Weights of a small GPT-style language model, trained from scratch on English Wikipedia: vocabulary 1024, RMSNorm before each block.
MLP neurons of a small language model. Each row is named by its layer, matrix (up: input weights; down: output weights) and neuron, and shows model dimensions 96-159. Each number is 128 + 32 x the weight over its row's rms, rounded and kept within 0 to 255.
Before each neuron's rows, "fires before" lists the tokens most often just after its 100 highest values on Wikipedia text that the model never trained on; "fires on" lists the tokens most often at its 100 highest values on Wikipedia text that the model never trained on. A number after a token or word is its count.

fires before: "\n" 63
fires on: "\n" 56, ")." 22, "ing" 9, "ie" 4
L9.up349 [182 122 182 155 113  99 157 114 175 114 128 145 152 100 137 138 150 187 186 138  84 147 136 162 198  87 177 103  85 192 125 185 125 140 168 115 113  87 129 102 183 113  65 118 130  99 134 140  96 126 142 118 134 124 143 109 198 119 175 172 177 109 151  99]
L9.down349 [104  90 133 117  91 103 143  66  75  79 114  70 103 149 124 140 151 172 105 117  71 128  84 151 134 151 134 121 143  94 132 127  78  70  83 136 141 127 112 122  90 137 161  95 148 127 177 129  77 138 178 119 130  80 133  87 131 110 118 133  61  72 143 154]

fires before: "ord" 14, "ess" 11, "om" 11, "ount" 9, "ident" 5, "i" 5
fires on: "cc" 51, "c" 16, "t" 15, "g" 8, "er" 4
L5.up590 [130 144 109  95 173 155 117 111 133 147  44 124 107  83 125 172  83  98 131 106 187 118 125 130 199 102 114 113  85 102 156 156 129 125 122 141 118 111 118 124 140 117 174 182  61  95 173 176 114 129 144 135 135 135 130 150 135 160 173 138 139  99 168 145]
L5.down590 [ 59 126 136 134 123 118 146 168 116 115 105 108 123 181 157 149  97 111 146 131 184  93 118  97  80 146 167 122 127 102  91 152 141 139 131 121 124 126 117 146  75 137 118 100 112 131 131 148 112  22 127  89  90 132 137 187 128  76  81 113  66 151 146 126]

fires before: "l" 20, "ly" 12, "n" 9, "ral" 9, "land" 6, "wn" 4
fires on: " ear" 27, " Eng" 17, "re" 12, "ust" 11, "is" 6, "ar" 6
L9.up378 [ 89 170 149 152  95 113 131  80 163 174  66 150 171  86 192 107 167 127 124 103 128 108 132 124 115 137 135 126  90 161 159 138  46 127 100 142 142 149 156 168 144  89 159 111 132 128 117 120  98 140  96  49 141 101  74 134 235  46 128  98 162 103 122 134]
L9.down378 [135 165 171 114 124 195 148  97 119 132 182 139 154 156 118 134 141 117 133 143 146  83 139 112 105 135 148  73 136 104 127 144 104  98 131 101 104 171 120 115 146  77 127 177 105 116 138 144 106 109 160  94 150 100  93 115 180 198 136  81  91 145 150 153]

fires before: "c" 25, "iv" 13, "p" 7, "ab" 6
fires on: " dis" 55, " ind" 18, " pre" 9, "usic" 6, "res" 6, "um" 5
L5.up318 [ 94 137 107 146 168  81 117 129 115 109 228 153  91  98 129 112 128  82 119 161 145 144 127 103 110 163 121 192 110 160 141  88 110 163 149 102 118 109 135 151 159 195 153  80 131 188 101 145 109 121  86 113  72 135 113 132 113 111  95 171  60 131 191  82]
L5.down318 [145  71 176 141 147 123 140 121 140  98 161 173  88 138 161  78 100 154 136 110 138 143 116 138  48 145 143 166 200 142  98 120 123  98  91 130 116 133 152  90 154  95 160 128 151 125 147 130 159 111 113 123 128 127 128  97 104 122  83 108 132  55 145 138]

fires before: "|" 14, "|---" 11, "|---|---|---|---" 8, "|---|---" 8, "g" 6, "ced" 5
fires on: "|---|---|---|---" 38, "ud" 7, "ug" 6, "oun" 6
L7.up412 [ 65 112 223 101  80 114 133  97 145  77  57  52 130 120 164 137  87 140 136 126 164 106 121 117 129  68 133 169 156 131 132 133  83 127  98 120 137  99 136 140 121 133 154 104  85 135 163 124 126 136 124 141 121 128 118 142  89  68 143 121 168 137 142 139]
L7.down412 [143  83 177 122 190 191 143 123 217 139  80 134 121 123  91 189  83 134 108  97 100 101 134 114 116 128 110 180 131 156 152 158 132 190 169 113 131  50 190 118 149 130 136 145 137  99  95 131  84 103 105  89 132 206  93  84 175 157 127 107 135 118 111 153]

fires before: "l" 12, "b" 12, "is" 8, "te" 7, "d" 6, "ther" 6
fires on: "ou" 83, " E" 11, "io" 5
L2.up314 [186 167 105 118 131 147 103 165 158  77 117 106  66 136 111 143 240 171 127 121  73 144 161 103 172 143  98  98 114 119  88 107 117 104 114  84 134 135 114 128 118  81 154 161  64 195 154 145 108 121 130 148 140 141  99 137  88 101 115 172 171 128 136 114]
L2.down314 [136 118  98 103 167  93 148 128 136 144 109 106 124  81 143 176 153 124 142 204  50 163  80 148 162 116 136 112 184 196 137 168 154 181  93 149  99 111 155 160 153 167 143 123 150 116 119 100  75 139 129 165 125 125  89 188 105 133 158 118 165 114 151 166]

fires before: "\n" 32, ":" 11, "st" 5, "-" 4, "pt" 4
fires on: "\n" 28, "/" 12, "==" 7, "ru" 6, "he" 5
L10.up357 [145 106 169 153 143 157 167 113 115 121  90 145 154 132 116 146 115 131 160 121 125 126 106 102 104 121 136  95 178  60 158 194 147 151  83  98 159  94 133 129  98 106  92  90 202 104 204 145  96  79 134 101 145  88 204 133 146 172 124 112 110  93 117 127]
L10.down357 [135 138 123  61  74 172 126 138 120 188 157 145 117 104 134  96  78 175 161  72 155  86  89  98  96 149 134  91 120 179 124 123 141  87 112 109 137 118 108 135 185 118 100 121  91  90 118 171 159 152 141 133 108  94  96 138 119 132 120 158 126 124 167 115]

fires before: "1" 17, "0" 16, "2" 15, "al" 9, "ian" 7, "ia" 5
fires on: " 19" 62, " med" 25, "erson" 4
L2.up134 [ 96 127  49 117 126  84 166  97 124  69 215 154  94 117 134  93 172 182 129 132 151 104 143 151 123  71 132 130 146 132 156 125 159 166 135 131 151  85 136 151 128 169 160 189 136 104 138 135 159 102 131 114 160 117 113 134 121  82 149 134 141 153 127 181]
L2.down134 [195 139 118 214 172 136  93 140 118 203 154 181 163 111 143 138 116 191 122  70 158 104 122 160 138  87 125 146 144 110 122 116  96 120 192 136 104 129 167  94 178 115 123 156  90 175  98 168 128  92 123 180 119 167 123 186  78 159 136  79 155 127 139 125]

fires before: "ld" 14, "per" 13, "b" 8, "f" 8, "pp" 7, "wn" 6
fires on: " o" 80, "." 12, "s." 4
L5.up317 [ 82 118 126 103 124 131  93 132 144  91 184 138 153 119 129 165 111 132 181 141 129 111 176 104 102 119 107 143 142 108 120 143 183 140 122 155 134  91 103  84 163  84 108 150 148 195 157 112 146 186 107 145 142 158 143 106  90 106  49 165 196 144 106 143]
L5.down317 [119 118 181 133 135  75 103 122 199 134 125  80 101 163  90 106 149 120  85  88  96 127 132 124 158 136 132 146 174 104 170 140 152 167 133 178 135 150 136 156 151 103 173 186  90 112 142  76 127  86 146 141 152 153 142 116 128 151 174 155 123 179 106 149]

fires before: "y" 22, "0" 13, "1" 10, "et" 4, "4" 4
fires on: " 19" 36, " Part" 28, " me" 10, " 2" 9, " off" 7, "–" 4
L2.up100 [125  98 144 110  97 118 150 146 174 134 160 126 144 152 166 148 103 158  57 143 153 169 153 133 135 110 101 174 137 117  90 117 139  95 117  91 129 114 123 141 157 155  90 151 110 154  92 128 101 119 150 135 177 115 160 144 118  81  50 113 115 148 143 162]
L2.down100 [114 139 125 104 139  99 165 121  73 193 172 185  85 105 120 166  76 178 137 131 160 121 105 116 118 111 133  82 144 167 162 116 149 116 122  77   8 105 147 102 130 106  98 107  95 145 105 146 122 141 100 162 117 144 171  94 176 109 152 144 135 153 107 130]

fires before: "ed" 21, "ate" 13, "es" 9, "al" 5, "ing" 5, "resent" 5
fires on: "iv" 59, "p" 10, "3" 7, "9" 5, "c" 5
L9.up394 [176  94 105 165  87 133 149 183 119 101 100 164 162 112  44  97  92 180 161 131 101 159 129 157 127 156 165  31 138 167 158 144 114  87 120 104 107 115 154 103 154  65  40 112  99  71 170 147 125 136 127 138 148 145 143 148 149 121 106 133 190 127  93  86]
L9.down394 [129 113  73  93  42  91 101 122 146  79 138 152 124 180 100 156 106 156 123  96 110 145 124 172 154  69 106  98 140 113 105 117 129 134  94 162  91 135 157 104 107 104 128 110 100 142 146 144 109 138 164 129 115 111 114  90  74  99 130 220 133  63  81 161]

fires before: "ident" 34, "p" 9, "h" 8, "ley" 6, "c" 4, "erv" 4
fires on: "res" 84, "ol" 6
L5.up2 [121  88 140 119 168 196 157  72  91 136 156 140 131 131  77 110 134 126 107 137 125 201 126 109 146 213 173 178 120 182 134 138 111  91 142 123 109  89 102 115  42 209 179 102 115 164 128 130 109  71 102  64 125 158 123 142 118  88 100 155 108 100 179 146]
L5.down2 [147 132 180 141 144 119 153 129  52 116  84 152 145 135 140  80 120 133 157 126 110 152 115 111 119  93 141 129 152 143 124 105 109 137 154 122  69 101 133 155 142 173 125 113 113 121  81 191 201 101 164 108 128 106 135 131 114 166 155  58 124 115 151 163]

fires before: "in" 17, "ro" 17, "ain" 9, "rib" 8, "ly" 7
fires on: " cont" 74, " app" 8, "ar" 7, " E" 5
L9.up200 [219 156  89 106  87 109 125  54 137 115 130  46 143  82 106 106 119 180 171 103 132 162  97 108  86 103 173 130 101 111 103 138 150 164 188 184 129 116 150 149 156  64  80  96 139 137 192 149  62 111 146 108 119  65 151  75 144 161 116 171 139 115 171 128]
L9.down200 [113 124 110  85 123  88 163 119  30 111 175 123  72 115 189  76 106 145 127 124 152 139  86  89 127 103 143 102  75 142 121 193 172  54 165 163 180 114 102 134 158 140 147 119 154 107 112 146 168 101 123  79 127 134 108  99 114 122  76 119 115 139 165 110]